config.yaml
head_dim: 64
norm: "layernorm"
rope_base: 10000.0
attn_scale: 0.125
bias: "none"
lr_head: 0.00508
schedule: "wsd"
decay_shape: "sqrt"
batch_tokens: 65536
seq_len: 2048
train_tokens: 900600000
MLP neurons of a small language model. Each row is named by its layer, matrix (gate and up: input weights) and neuron, and shows model dimensions 330-425. Each number is 200 + 30 x the weight over its row's rms, rounded and kept within 0 to 999. A neuron's up and down rows have the sign that makes its largest values positive.
A block is one neuron, or neurons of one layer that tend to fire together. Before each block is what it responds to, as a language model described it from the Wikipedia text at the highest values.

Description: Complement-taking for/to. Mainly for or to right after an adjective or noun that calls for a complement, e.g. typical for, easy to, in exchange for, thirst for; also 's or 't endings in quoted song titles.
L3.gate121,231,235,164,172,201,195,175,223,176,176,164,255,191,219,221,208,150,202,225,210,206,192,235,141,213,245,221,153,252,188,164,159,188,144,216,219,189,179,228,149,212,237,131,125,188,206,229,172,209,145,145,151,151,156,220,237,262,227,194,181,182,225,249,186,206,200,220,188,196,234,212,166,244,212,194,179,185,214,213,168,223,262,210,228,210,244,143,164,151,183,175,203,209,188,117,197
L3.up121,210,249,191,193,230,165,245,156,227,171,259,251,180,207,252,226,195,197,269,271,223,181,193,191,246,225,221,163,229,213,162,204,218,186,194,192,212,166,198,172,216,178,191,199,175,212,187,195,217,252,189,187,192,169,205,208,181,150,222,188,229,218,231,196,202,221,172,238,208,187,144,155,192,150,240,252,201,191,186,274,238,206,200,178,226,203,225,167,242,190,257,125,168,211,234,211
L3.gate184,227,196,198,192,170,245,189,138,199,181,155,183,213,193,226,163,168,191,175,185,246,219,216,179,193,197,210,246,216,191,179,205,171,245,192,144,191,231,172,187,192,263,227,187,219,273,190,213,228,179,229,231,276,209,159,202,221,195,161,202,190,205,190,233,187,141,173,155,177,232,222,182,195,229,228,176,174,188,200,235,217,185,150,195,272,189,202,203,183,188,192,240,172,195,221,188
L3.up184,205,198,167,213,213,200,228,138,182,227,204,179,145,175,205,149,170,201,201,210,204,212,210,153,202,269,212,189,268,226,196,202,228,192,202,180,157,224,188,189,193,186,201,219,193,196,156,165,194,156,245,253,221,187,231,173,176,236,228,238,190,226,200,227,167,145,187,176,232,177,245,171,233,202,188,225,168,224,216,175,220,157,139,194,209,179,236,245,205,180,227,185,226,274,196,188
L3.gate304,178,184,199,275,207,202,128,182,233,250,192,246,190,192,241,205,203,209,206,187,181,196,202,138,242,198,225,220,248,175,183,221,159,221,186,186,213,194,200,191,186,217,203,237,181,200,258,185,189,224,196,208,194,230,173,184,198,190,200,192,159,165,201,232,201,197,179,162,183,183,154,188,190,221,184,191,176,137,148,153,210,227,221,201,199,254,174,224,173,239,194,187,213,186,187,209
L3.up304,264,188,200,194,191,208,178,224,163,286,192,220,231,188,167,224,230,197,179,196,225,176,219,201,162,206,226,167,159,204,208,222,173,203,220,194,223,184,178,193,199,185,246,188,230,233,212,223,243,211,200,226,196,211,221,175,202,143,217,179,197,189,218,221,202,167,229,163,162,156,275,200,208,192,205,172,204,198,206,186,191,156,211,216,179,191,200,168,187,163,194,130,270,176,168,139
L3.gate509,236,211,183,223,167,208,198,219,244,173,213,271,210,209,242,196,174,157,192,228,195,212,171,216,240,200,272,160,262,177,187,204,153,215,217,170,219,227,173,204,212,198,231,165,187,197,207,192,220,143,191,208,233,242,187,160,171,224,175,207,263,213,190,198,226,222,174,200,223,173,158,157,145,191,191,205,210,206,192,183,159,219,160,273,174,250,185,189,189,218,228,188,196,183,204,206
L3.up509,238,212,139,224,229,147,256,214,214,188,181,163,194,156,208,191,199,199,208,204,166,211,166,193,191,244,189,246,190,195,218,225,155,245,173,168,231,243,207,198,196,169,197,236,189,211,184,285,183,125,181,200,162,239,241,229,230,240,193,221,254,235,190,208,197,206,183,246,230,148,226,187,225,253,204,179,191,205,254,194,125,192,150,235,202,212,178,239,198,228,112,209,160,224,234,184
L3.gate523,206,191,233,260,161,209,214,238,178,232,200,171,150,206,154,210,216,205,211,219,170,197,212,167,191,205,207,192,217,212,157,200,196,166,162,191,216,190,251,219,169,179,232,192,252,214,202,219,161,156,204,216,160,224,195,197,238,204,231,210,155,168,244,119,224,164,201,192,214,251,195,166,215,243,202,198,203,228,230,149,186,232,177,201,179,187,235,190,204,198,187,203,218,143,204,192
L3.up523,194,231,242,183,188,175,208,235,177,279,181,212,182,219,144,204,238,235,227,241,133,196,141,166,201,203,222,170,248,155,201,186,179,264,208,187,222,193,208,208,234,254,172,202,216,174,172,198,216,252,264,198,181,253,258,196,209,205,252,282,179,206,257,196,243,233,278,200,205,200,180,222,218,212,180,202,213,196,167,164,186,189,197,191,163,207,229,197,199,199,226,204,221,187,183,235
L3.gate972,195,216,202,213,186,165,195,207,181,222,175,185,223,161,163,205,214,193,196,217,240,207,205,190,177,222,243,154,223,176,186,217,159,221,175,234,155,250,155,200,177,221,229,194,215,219,227,199,191,212,237,250,198,209,162,218,206,191,232,152,253,207,180,190,232,186,181,154,227,184,256,204,240,205,181,214,137,192,164,198,252,207,234,205,198,198,211,169,174,146,212,223,252,162,165,222
L3.up972,180,218,170,210,196,206,126,162,183,252,153,191,174,221,251,258,239,210,155,211,210,245,167,168,220,227,224,157,187,184,229,209,203,212,199,203,178,194,225,245,225,156,199,151,257,232,202,219,217,249,248,207,210,216,188,164,187,187,200,191,193,115,181,209,203,221,190,164,197,202,219,256,234,192,228,232,206,204,225,148,190,197,201,183,187,160,251,202,217,259,188,188,269,165,167,236
L3.gate1004,237,186,173,198,267,197,252,234,206,125,180,247,182,171,199,178,176,182,156,203,212,208,209,213,168,249,214,206,160,243,156,177,190,155,225,193,199,225,235,198,200,222,163,204,239,172,170,175,207,137,214,187,185,228,219,232,202,149,235,197,210,218,180,185,161,176,271,192,189,221,185,144,203,185,197,180,233,202,184,163,184,199,221,188,195,188,205,178,210,215,220,157,192,168,200,193
L3.up1004,224,243,180,205,197,258,195,228,196,190,201,156,203,193,252,195,197,238,234,275,216,173,167,135,190,191,183,273,208,229,205,229,191,209,213,200,215,228,205,201,205,161,181,220,205,221,236,185,179,190,187,210,152,217,258,203,193,192,190,195,158,244,276,203,197,238,167,191,217,183,190,228,172,175,170,153,158,211,219,210,160,174,256,207,195,193,180,202,147,212,191,222,190,234,136,181
L3.gate1062,161,194,190,190,226,201,188,243,186,185,263,168,183,196,192,190,177,239,243,254,154,202,204,217,208,191,165,215,175,212,146,189,216,218,199,183,188,230,219,183,152,169,226,214,226,244,189,129,196,178,189,204,227,199,195,222,184,184,219,170,194,154,195,230,181,227,226,186,245,206,220,176,208,242,206,180,197,222,197,164,224,243,162,242,103,225,159,155,236,161,181,219,201,170,231,265
L3.up1062,177,166,191,225,192,165,178,183,231,138,185,195,216,140,212,212,248,212,172,176,174,206,190,190,186,198,196,235,180,206,171,214,126,248,181,233,202,232,169,212,171,199,225,211,168,256,191,158,176,169,183,205,241,247,178,210,193,183,146,208,197,182,134,154,179,163,222,225,206,189,215,172,187,229,191,205,186,219,193,239,196,179,190,200,196,179,220,251,152,165,224,163,232,197,162,205

Description: Apostrophes inside words. Apostrophes (straight or curly) inside words, mostly possessive 's and contractions like didn't, doesn't, You'll, sometimes mid-word fragments.
L5.gate12,181,250,193,209,170,222,221,208,167,198,178,217,236,186,203,235,169,223,165,215,196,176,238,188,197,210,211,189,180,248,281,210,227,186,211,200,169,156,237,210,186,198,173,148,201,187,171,182,204,261,160,222,207,192,165,234,217,222,234,227,144,218,212,139,158,203,218,213,205,171,243,213,178,212,118,220,179,164,169,182,206,159,221,206,188,212,171,172,138,258,208,231,176,236,213,268
L5.up12,241,166,189,186,198,169,176,157,191,232,151,228,220,184,225,172,179,165,237,206,172,179,158,189,165,267,215,175,160,191,183,167,205,157,189,205,187,183,210,212,188,212,115,206,233,215,230,291,187,219,233,183,178,145,186,261,232,225,250,212,170,266,199,227,238,215,178,247,195,241,238,206,174,189,194,152,179,181,211,178,224,190,202,161,211,247,204,186,178,176,192,230,226,206,142,241
L5.gate202,227,203,159,223,251,225,123,190,142,251,186,187,202,190,196,204,198,164,149,218,217,219,239,163,192,233,197,228,183,205,195,215,250,162,282,158,220,192,236,154,159,145,181,225,248,179,164,217,185,196,178,210,211,201,197,212,184,194,240,222,140,186,221,158,188,232,157,195,244,178,224,257,166,237,179,204,226,137,208,203,238,215,187,172,246,222,173,252,213,188,254,150,153,179,188,255
L5.up202,215,178,199,209,224,166,210,226,143,221,173,208,227,165,216,230,218,149,200,212,212,166,213,287,205,179,227,183,172,199,174,220,208,239,159,254,192,188,198,237,218,242,184,197,252,222,193,237,243,232,205,215,249,187,202,180,145,180,247,201,201,199,162,220,251,192,197,160,217,165,223,242,187,160,218,242,171,160,237,188,201,193,201,180,209,177,240,178,189,200,234,246,216,252,175,192
L5.gate462,202,170,133,192,184,170,178,245,103,198,218,180,175,204,156,130,199,174,228,224,313,167,239,216,179,223,158,184,182,199,182,204,230,170,154,211,212,237,214,201,149,180,176,187,188,249,226,175,202,242,212,223,234,233,205,170,200,232,226,198,163,186,182,281,271,253,199,183,239,204,218,203,237,206,198,206,200,211,142,138,216,212,207,193,176,241,192,149,151,229,186,219,187,243,210,172
L5.up462,155,227,283,222,211,169,223,190,165,210,178,170,212,125,197,225,214,210,186,157,204,171,237,242,134,161,220,255,191,162,286,214,196,188,194,178,212,157,179,178,252,111,259,198,227,228,211,200,210,152,257,219,229,172,206,129,273,262,251,214,240,182,208,156,165,222,157,199,189,204,213,196,218,195,219,156,189,186,206,232,126,168,125,154,242,180,191,279,235,233,184,199,206,215,176,166
L5.gate703,264,185,185,139,174,182,222,186,229,193,222,183,233,215,223,122,181,175,244,249,191,194,214,209,165,207,213,201,201,188,186,209,186,165,217,189,196,171,229,178,154,204,213,218,218,170,177,160,205,296,179,260,193,196,247,238,188,224,208,192,194,195,180,176,224,196,154,219,143,157,196,216,182,219,162,189,237,221,171,155,237,244,230,166,134,221,181,228,253,179,184,221,207,207,231,141
L5.up703,273,200,203,197,194,160,193,240,195,174,167,215,175,237,202,179,234,191,205,201,233,159,194,239,194,236,219,186,212,215,208,170,231,120,236,241,234,165,208,158,204,184,226,185,233,167,245,230,190,173,218,222,232,192,199,214,206,174,174,227,171,154,187,220,174,207,180,213,222,209,214,184,195,187,272,217,158,175,196,233,243,241,229,228,184,272,206,185,191,224,145,245,228,210,206,162
L5.gate871,185,183,186,202,158,224,213,252,186,209,190,187,168,236,218,257,188,160,243,193,161,215,203,260,209,244,214,185,184,208,209,212,196,175,194,211,248,170,216,227,188,220,163,141,218,215,134,196,138,179,235,198,179,182,218,190,246,187,168,234,168,196,238,202,196,211,173,271,212,176,204,161,195,199,233,125,176,167,232,178,243,185,206,186,226,176,261,160,153,197,265,190,163,222,180,175
L5.up871,228,200,156,265,129,212,198,174,178,218,209,201,176,195,194,200,202,234,195,189,232,219,226,213,210,255,184,223,134,214,216,229,262,279,228,210,203,271,231,176,243,233,192,184,248,232,233,200,198,184,214,219,175,225,138,255,222,170,175,218,202,174,178,233,121,221,181,194,202,179,185,213,153,175,178,173,229,174,231,144,175,195,226,175,203,184,251,163,199,238,224,159,187,258,219,225
L5.gate1095,172,187,257,210,180,219,148,210,171,165,173,209,212,226,229,208,180,235,222,160,216,159,206,263,157,203,161,145,120,171,212,186,222,232,182,219,188,207,192,272,138,207,154,208,220,219,229,214,191,186,179,242,215,180,225,264,172,180,218,225,208,211,246,222,220,209,194,231,212,233,155,208,189,181,227,173,188,170,183,177,240,204,191,170,287,189,135,189,200,243,206,254,236,218,222,214
L5.up1095,239,188,165,270,268,165,256,210,201,175,238,171,190,233,189,206,175,263,223,237,179,143,191,186,193,229,215,185,189,201,212,236,194,223,189,169,181,243,199,225,188,193,188,185,160,187,183,237,213,179,216,216,199,204,207,214,219,194,226,210,194,208,282,277,199,193,200,176,199,216,189,220,200,247,228,201,242,163,194,159,144,195,229,216,251,194,244,200,215,209,215,190,147,169,200,217
L5.gate1150,215,174,186,233,176,199,275,202,179,218,202,189,180,204,223,184,180,203,229,187,144,211,189,140,201,160,228,227,214,189,211,211,219,220,143,239,154,243,202,164,219,225,182,213,207,202,197,215,206,190,219,161,183,277,222,227,231,214,185,255,258,169,213,206,215,203,216,188,194,197,244,170,232,238,183,189,207,251,189,202,169,180,213,139,234,179,152,208,255,187,160,221,195,212,225,220
L5.up1150,212,198,196,200,163,197,222,224,167,193,187,205,248,165,207,229,226,187,134,221,223,209,196,212,205,173,225,189,227,228,206,237,144,175,185,205,218,200,208,242,217,114,214,199,151,236,240,205,232,152,260,190,203,175,245,204,237,173,161,195,164,166,207,182,209,251,167,202,234,200,198,219,155,167,169,208,209,146,220,197,239,203,156,254,211,199,191,169,240,197,216,195,205,269,202,248
L5.gate1170,197,168,208,225,196,212,186,154,156,226,211,147,220,191,174,203,203,172,241,186,220,218,168,211,198,225,158,223,177,235,221,269,169,213,187,162,162,257,210,211,217,179,240,188,225,184,200,221,168,144,210,230,218,218,181,217,227,233,266,163,163,264,181,175,241,281,197,161,216,207,168,135,193,200,197,190,169,253,180,165,189,205,194,185,205,189,241,196,210,219,208,199,193,233,216,236
L5.up1170,253,201,183,212,178,234,190,202,230,158,202,159,238,208,183,220,259,201,195,226,214,141,203,235,193,195,205,200,151,171,155,215,209,234,186,253,211,213,241,147,210,158,185,213,171,190,204,229,193,241,180,220,214,251,181,236,195,213,218,215,177,211,204,173,170,166,230,211,210,212,299,208,229,170,213,196,156,178,123,246,128,213,164,161,197,279,186,183,245,148,146,198,208,212,195,213

Description: Possessive apostrophe. The apostrophe of a possessive 's after a noun or name, e.g. team's, Amtrak's, women's; more weakly, ( before s) in infobox fields.
L6.gate494,272,193,248,222,217,192,211,222,245,207,147,201,204,185,202,217,149,205,241,201,186,206,185,253,198,198,208,234,267,168,202,202,173,235,201,244,189,226,207,220,138,145,213,183,260,193,180,213,196,233,162,190,180,170,188,190,218,182,193,207,213,201,219,226,217,192,200,236,241,149,197,183,215,219,222,250,210,182,143,158,219,226,208,209,219,157,209,194,241,147,262,195,171,218,220,218
L6.up494,201,237,193,221,225,195,161,188,159,207,217,165,248,248,154,209,234,163,137,193,175,246,162,163,203,221,156,240,194,190,190,183,193,184,243,203,152,189,244,240,192,195,173,195,173,231,155,219,194,214,131,259,265,197,192,231,258,162,211,198,186,215,190,167,169,188,183,172,188,203,175,223,198,226,170,199,247,170,200,168,233,237,184,203,219,194,206,151,169,183,222,155,166,209,240,242

Description: Possessive apostrophes, row-end pipes. Apostrophes of possessive 's after common nouns (album's, film's, ministry's), and the closing pipe at the end of wiki table rows.
L3.gate262,193,196,193,232,216,178,213,164,184,216,162,190,223,162,217,197,145,206,194,182,221,244,174,219,221,198,177,215,205,193,189,185,213,209,173,212,170,180,163,187,167,236,166,163,227,218,240,203,252,244,256,212,175,187,224,250,178,161,162,192,210,244,195,249,176,195,231,210,194,152,215,228,139,231,177,202,148,181,204,194,164,219,186,157,225,236,235,195,195,264,173,200,185,198,181,229
L3.up262,181,177,183,165,224,138,236,219,172,263,241,148,202,184,242,173,165,177,205,175,177,220,170,245,242,224,232,230,226,132,155,171,213,192,163,190,234,216,205,172,216,258,236,160,224,142,249,202,205,201,176,232,228,197,201,267,245,171,224,217,231,233,160,224,161,212,218,228,169,190,199,185,202,192,249,244,157,186,210,109,228,218,172,186,227,248,152,209,171,223,225,205,214,196,199,221
L3.gate438,192,237,240,173,230,223,221,170,235,194,226,243,155,167,274,188,167,176,173,149,207,218,179,212,217,180,213,271,214,229,158,258,234,222,255,235,234,219,257,209,215,221,160,152,216,188,210,211,217,198,219,196,224,205,193,217,275,165,180,238,151,192,251,203,227,185,172,231,171,167,238,191,183,196,198,152,161,176,131,217,267,222,197,146,203,203,221,263,181,220,186,206,167,164,178,209
L3.up438,141,189,206,216,176,193,192,254,176,214,239,150,209,222,230,252,246,221,176,188,162,195,146,205,175,259,228,159,212,197,240,208,192,225,207,224,215,175,223,186,154,181,223,206,153,238,245,256,185,197,187,246,195,158,178,205,252,199,215,195,215,216,150,243,206,190,221,222,206,173,217,190,228,184,264,145,206,234,228,96,199,259,208,192,170,201,182,152,220,216,185,160,249,187,182,253
L3.gate594,194,204,182,190,154,243,185,197,210,199,152,190,204,140,221,169,233,234,237,240,224,131,207,158,198,226,199,296,193,180,179,138,178,150,155,202,207,198,199,217,245,134,215,245,237,244,200,174,195,208,171,194,199,193,184,202,180,112,195,205,167,158,186,157,226,193,217,215,241,258,155,225,159,172,207,211,218,234,166,225,185,227,239,187,171,217,130,209,239,180,163,194,179,195,144,188
L3.up594,232,157,260,138,191,233,201,212,203,215,211,153,147,215,195,192,263,168,158,173,148,187,189,176,205,220,158,251,203,161,199,182,210,227,201,217,240,165,240,142,205,187,174,208,233,200,205,173,152,174,188,226,175,144,239,137,182,143,241,208,235,224,233,287,245,237,181,234,195,213,185,200,170,162,229,195,215,222,159,234,236,240,228,211,229,179,160,176,200,202,183,177,170,178,229,141
L3.gate615,198,232,179,217,280,172,187,219,163,177,212,179,197,195,215,236,208,222,182,213,196,156,188,209,206,258,178,161,205,172,215,224,218,213,156,182,208,222,164,191,210,156,242,165,135,213,194,179,196,195,175,249,243,218,164,222,213,190,210,214,252,236,187,178,287,243,248,254,183,166,235,145,188,198,163,178,235,183,163,225,201,222,214,192,145,153,225,148,209,179,206,236,218,212,160,216
L3.up615,213,192,182,189,209,212,200,212,206,225,150,241,221,212,233,187,191,192,225,164,192,193,224,201,246,198,224,190,205,208,205,199,175,192,211,247,200,159,214,217,203,183,190,176,117,246,204,227,186,175,216,259,221,164,186,197,262,135,240,229,263,167,207,185,176,185,191,179,221,162,169,236,189,167,163,216,221,231,193,159,207,203,224,159,155,183,194,169,196,185,217,242,198,231,194,125
L3.gate622,216,223,238,222,217,219,171,221,151,219,259,171,157,252,200,241,230,181,190,223,238,177,169,200,174,236,227,152,141,178,191,235,205,174,196,191,206,200,183,168,194,229,116,183,212,227,186,124,157,195,197,183,165,203,223,231,230,194,254,201,188,170,128,212,147,182,186,198,165,207,180,138,147,134,184,231,235,164,213,202,190,223,121,180,243,186,180,184,164,184,175,222,175,229,216,177
L3.up622,287,156,221,232,193,236,208,221,190,205,173,195,200,182,226,215,188,180,198,155,175,162,196,224,254,148,228,192,191,165,203,201,210,161,138,213,191,163,260,223,227,185,185,178,212,234,260,215,176,230,193,226,187,156,204,162,223,197,195,176,157,248,207,239,185,182,227,219,168,178,231,172,223,223,236,208,185,182,231,255,234,163,228,205,218,201,154,291,222,214,215,234,142,215,200,214
L3.gate1038,164,221,165,214,195,145,215,257,167,203,265,195,236,185,218,192,172,195,168,210,221,218,199,232,179,210,194,176,223,215,198,223,209,208,201,236,221,193,198,227,190,223,191,170,181,196,207,150,190,215,173,222,183,214,208,155,179,197,250,223,208,188,184,218,154,198,188,171,170,147,221,176,213,216,192,158,214,206,249,179,227,163,173,139,211,177,164,231,234,235,204,212,124,224,200,230
L3.up1038,207,233,169,145,166,214,249,176,184,203,161,241,244,238,204,178,191,274,226,226,224,99,186,188,216,217,154,234,204,181,207,221,200,200,233,168,188,161,215,171,169,167,197,216,182,197,180,241,231,204,205,189,198,199,145,166,209,182,204,258,223,170,202,210,195,167,225,178,209,191,204,207,181,223,204,155,203,142,206,222,210,206,201,180,246,237,242,228,232,224,190,193,189,182,198,204
L3.gate1125,248,144,207,186,190,161,209,209,197,207,222,129,220,252,160,217,206,222,203,238,233,199,183,200,208,179,189,189,229,214,201,228,197,163,184,200,214,187,187,220,256,241,189,188,136,208,196,187,141,247,160,156,182,203,216,181,201,123,216,180,186,225,221,202,206,224,249,180,213,240,184,161,209,173,216,159,207,166,223,235,196,233,235,191,201,203,236,199,226,201,197,178,227,216,137,191
L3.up1125,219,196,180,185,218,210,206,221,159,194,216,205,200,181,233,228,192,216,204,193,168,240,228,207,221,237,166,226,226,196,263,195,181,220,289,190,236,199,237,228,171,156,237,161,194,238,233,251,208,212,180,190,176,203,241,185,172,175,229,239,256,189,204,136,210,180,225,197,176,202,182,149,199,213,201,137,194,232,201,167,183,239,171,153,222,180,189,164,238,213,191,223,179,226,147,149
L3.gate1155,151,191,177,216,193,218,181,236,165,189,187,181,274,184,203,229,230,218,245,207,185,222,196,213,219,184,165,178,168,170,171,164,189,217,165,192,220,204,211,214,171,244,204,195,194,215,187,163,257,193,193,216,218,268,222,191,176,203,196,214,231,224,267,172,220,201,227,220,219,238,154,208,177,175,200,147,180,232,238,206,192,242,167,195,211,184,219,201,212,183,211,182,178,244,230,251
L3.up1155,210,232,222,157,284,198,199,197,217,206,170,114,175,233,191,164,199,198,248,217,278,239,224,201,190,212,163,181,174,195,209,197,250,242,156,208,180,190,181,267,171,222,198,207,219,184,238,180,199,195,200,190,205,164,170,175,239,224,279,193,188,229,185,219,170,229,193,242,158,182,187,174,187,171,189,229,167,207,179,176,219,198,228,160,269,190,208,158,197,201,211,206,234,211,217,222

Description: Preposition "for" after clauses. Fires on "for" (sometimes "all", "at", "so") opening a purpose, duration or beneficiary phrase after a verb or noun phrase, as in "sent to Onfray for approval", "for two years", "for producer Gore Verbinski".
L5.gate44,232,162,195,199,190,133,167,222,216,192,209,204,228,206,241,172,238,229,173,247,176,175,213,164,218,230,234,182,252,252,250,217,232,189,223,197,138,126,204,158,245,225,199,160,248,256,205,163,245,228,199,165,203,232,169,236,197,173,154,230,218,218,197,240,192,262,206,186,204,180,169,192,205,215,204,211,138,190,152,190,128,163,212,191,153,217,168,191,167,249,218,205,173,188,183,159
L5.up44,275,191,210,193,175,211,135,203,208,217,176,205,212,170,214,207,153,236,176,157,211,200,167,233,231,214,171,210,132,234,198,179,169,220,218,223,185,122,224,223,243,160,237,156,170,217,255,227,199,243,133,181,187,182,224,225,193,220,203,247,159,244,217,221,170,221,137,192,199,196,139,188,250,214,233,250,228,230,215,173,205,133,236,171,177,183,239,180,192,214,198,230,222,227,229,163
L5.gate117,217,192,206,234,145,242,155,188,208,245,186,231,170,105,230,198,163,200,197,207,242,169,224,213,231,184,240,195,250,216,183,204,187,205,260,197,226,194,210,185,134,183,211,170,208,150,178,229,218,186,189,207,252,187,218,224,180,181,235,196,204,213,202,208,155,227,200,279,259,169,236,137,197,180,191,214,162,173,209,189,226,225,181,217,190,224,218,271,221,171,220,163,196,201,187,234
L5.up117,233,163,225,212,208,184,187,233,171,182,184,222,162,257,191,201,196,187,146,183,209,214,171,202,186,209,186,191,116,242,242,128,204,202,191,195,179,196,122,199,210,246,221,208,213,172,188,173,217,220,174,281,170,222,199,239,156,125,222,175,166,172,237,233,187,260,208,230,230,190,216,177,212,236,201,212,146,205,224,203,230,210,166,199,202,212,230,198,224,173,266,223,192,191,171,216
L5.gate142,207,176,87,225,200,178,147,214,218,211,197,231,191,190,229,205,173,167,202,192,173,174,256,207,189,221,218,209,208,200,250,206,214,209,188,203,200,236,219,226,232,186,176,226,160,178,193,209,161,232,252,265,179,187,220,200,285,195,199,206,228,194,247,265,219,190,131,268,181,222,270,219,239,144,223,234,169,195,215,172,210,208,218,252,206,165,201,208,215,231,153,216,210,153,134,215
L5.up142,178,178,180,202,192,183,222,229,180,204,241,219,227,197,157,186,189,164,165,197,164,185,240,178,168,181,223,158,183,156,171,176,222,204,166,237,183,177,215,225,163,224,218,189,192,262,172,174,231,158,217,171,246,209,215,186,194,206,142,222,188,231,152,220,159,189,228,156,257,184,220,233,196,164,197,196,176,245,212,193,215,221,215,215,178,206,268,259,195,213,186,201,178,194,119,248
L5.gate320,230,223,213,197,189,249,219,249,222,201,158,181,195,193,237,172,174,199,217,175,166,202,215,180,250,221,277,125,248,194,210,178,226,181,215,217,199,137,206,226,266,209,154,174,226,180,202,166,243,205,225,227,168,195,175,211,200,226,234,244,191,169,160,249,187,183,202,166,179,215,228,251,217,166,152,257,230,156,228,210,209,204,198,179,139,172,227,252,192,156,202,195,182,230,204,156
L5.up320,174,249,205,192,206,172,216,211,170,194,220,207,217,180,244,205,216,238,202,172,199,196,209,202,176,203,235,216,223,211,269,195,206,190,206,186,181,195,251,172,196,235,196,208,287,208,203,215,181,179,194,163,210,146,240,183,208,174,197,201,267,181,206,199,198,231,216,248,209,219,192,220,212,240,219,192,189,204,201,210,207,173,174,176,167,187,235,187,162,174,216,204,179,247,254,226
L5.gate707,205,234,219,188,202,161,185,231,218,187,185,186,205,188,219,232,209,216,227,284,190,248,217,231,161,215,246,226,242,179,141,197,178,175,172,243,182,206,227,242,174,141,187,231,191,209,243,234,194,223,196,212,192,177,199,181,142,193,177,224,132,156,261,199,169,174,227,142,250,208,178,182,187,212,180,195,240,238,169,223,177,254,180,195,225,230,194,195,205,169,216,166,281,200,130,208
L5.up707,227,194,167,175,239,184,146,229,180,287,196,170,199,278,213,163,171,161,184,156,237,211,173,175,191,187,202,254,177,182,179,180,185,211,162,161,165,220,210,245,222,218,183,228,161,231,189,238,165,239,177,234,193,169,161,161,193,212,226,238,205,166,220,232,208,187,190,259,140,192,156,183,234,191,266,200,268,231,201,183,189,218,202,211,126,253,194,261,174,185,203,194,247,191,230,214
L5.gate840,269,174,188,224,173,188,206,222,198,169,237,212,135,198,204,171,213,195,157,177,229,212,184,183,201,175,205,189,277,247,155,246,229,176,221,187,160,190,204,227,172,226,180,231,185,188,217,175,207,162,184,121,204,216,240,194,238,176,260,236,158,174,201,243,203,196,147,162,175,174,169,190,174,169,193,221,189,233,174,181,218,177,149,190,249,211,205,249,239,193,212,195,213,183,182,210
L5.up840,187,216,214,189,218,179,248,172,224,170,153,185,203,270,207,212,186,177,216,242,163,142,188,181,203,206,232,252,188,212,232,249,219,178,204,204,193,180,219,272,201,149,200,164,189,229,209,198,200,196,162,234,204,155,256,180,158,289,198,236,224,175,230,199,163,249,219,192,189,178,214,161,204,230,223,258,256,196,179,206,186,217,182,178,203,266,202,211,151,202,225,203,199,175,214,147
L5.gate1015,169,197,234,209,190,196,245,222,230,177,195,260,211,160,210,223,189,142,212,173,210,231,210,169,218,178,251,224,178,233,197,208,228,193,223,251,233,233,216,219,166,251,255,181,208,187,274,134,185,157,144,263,169,237,218,206,177,178,165,241,199,204,175,254,181,210,209,173,214,171,221,214,191,234,240,185,177,208,150,157,168,164,206,199,195,236,174,255,134,262,221,208,214,208,226,231
L5.up1015,227,220,210,204,239,172,209,242,196,172,185,175,247,220,193,207,188,215,215,218,227,167,197,207,213,210,230,163,150,159,203,215,196,218,221,211,226,198,169,239,155,234,154,220,209,212,244,188,189,223,225,160,209,205,158,225,174,176,230,218,171,229,244,183,234,231,188,182,231,175,190,140,159,217,189,183,214,205,234,104,208,177,164,193,213,119,208,220,178,244,206,179,191,162,199,155
L5.gate1143,226,252,186,232,234,216,151,153,174,229,184,177,137,172,204,224,184,216,245,160,223,214,190,210,178,193,208,223,193,205,177,202,204,226,210,218,263,203,196,242,221,177,223,225,231,213,178,159,245,247,195,221,175,236,196,208,191,159,191,198,170,204,201,163,230,113,213,254,264,149,179,154,204,193,167,260,160,185,200,180,246,203,156,198,194,192,192,227,226,187,201,162,213,210,255,153
L5.up1143,184,170,157,188,171,206,177,209,281,210,175,221,214,182,233,240,249,191,182,216,233,205,193,170,205,264,211,195,197,137,187,176,184,174,224,185,201,222,199,184,177,177,220,188,248,208,163,196,150,242,195,231,185,186,169,252,162,244,240,198,194,175,168,204,252,188,189,229,153,198,221,201,169,216,190,209,202,185,202,200,196,194,170,241,154,112,168,202,239,176,178,229,251,153,215,210

Description: "For" token, census phrasing. Fires on the token "for"/"For", strongest on census "For every 100 females"; also on For inside Fort Worth, Former, enforcing, and mid-name pieces.
L6.gate909,237,200,187,287,203,271,204,186,178,212,194,188,225,175,208,255,187,165,191,237,203,221,168,217,244,190,212,196,227,217,212,253,211,202,195,173,195,173,232,168,227,220,249,260,206,197,165,223,247,201,201,172,177,234,195,188,151,276,192,185,201,178,173,251,178,121,189,170,251,202,189,179,165,193,279,118,232,191,190,200,193,240,176,224,181,249,141,176,239,211,155,193,250,158,193,210
L6.up909,231,283,173,230,210,199,197,195,176,235,236,177,150,237,211,196,230,177,201,181,168,242,142,160,186,156,213,188,137,224,258,235,148,206,167,241,208,141,204,224,251,190,235,167,211,221,238,203,250,245,207,195,184,257,190,146,154,194,202,245,160,128,204,202,190,188,207,197,172,223,170,203,203,198,186,170,213,183,168,211,228,237,142,193,194,188,243,208,189,236,218,194,189,185,235,199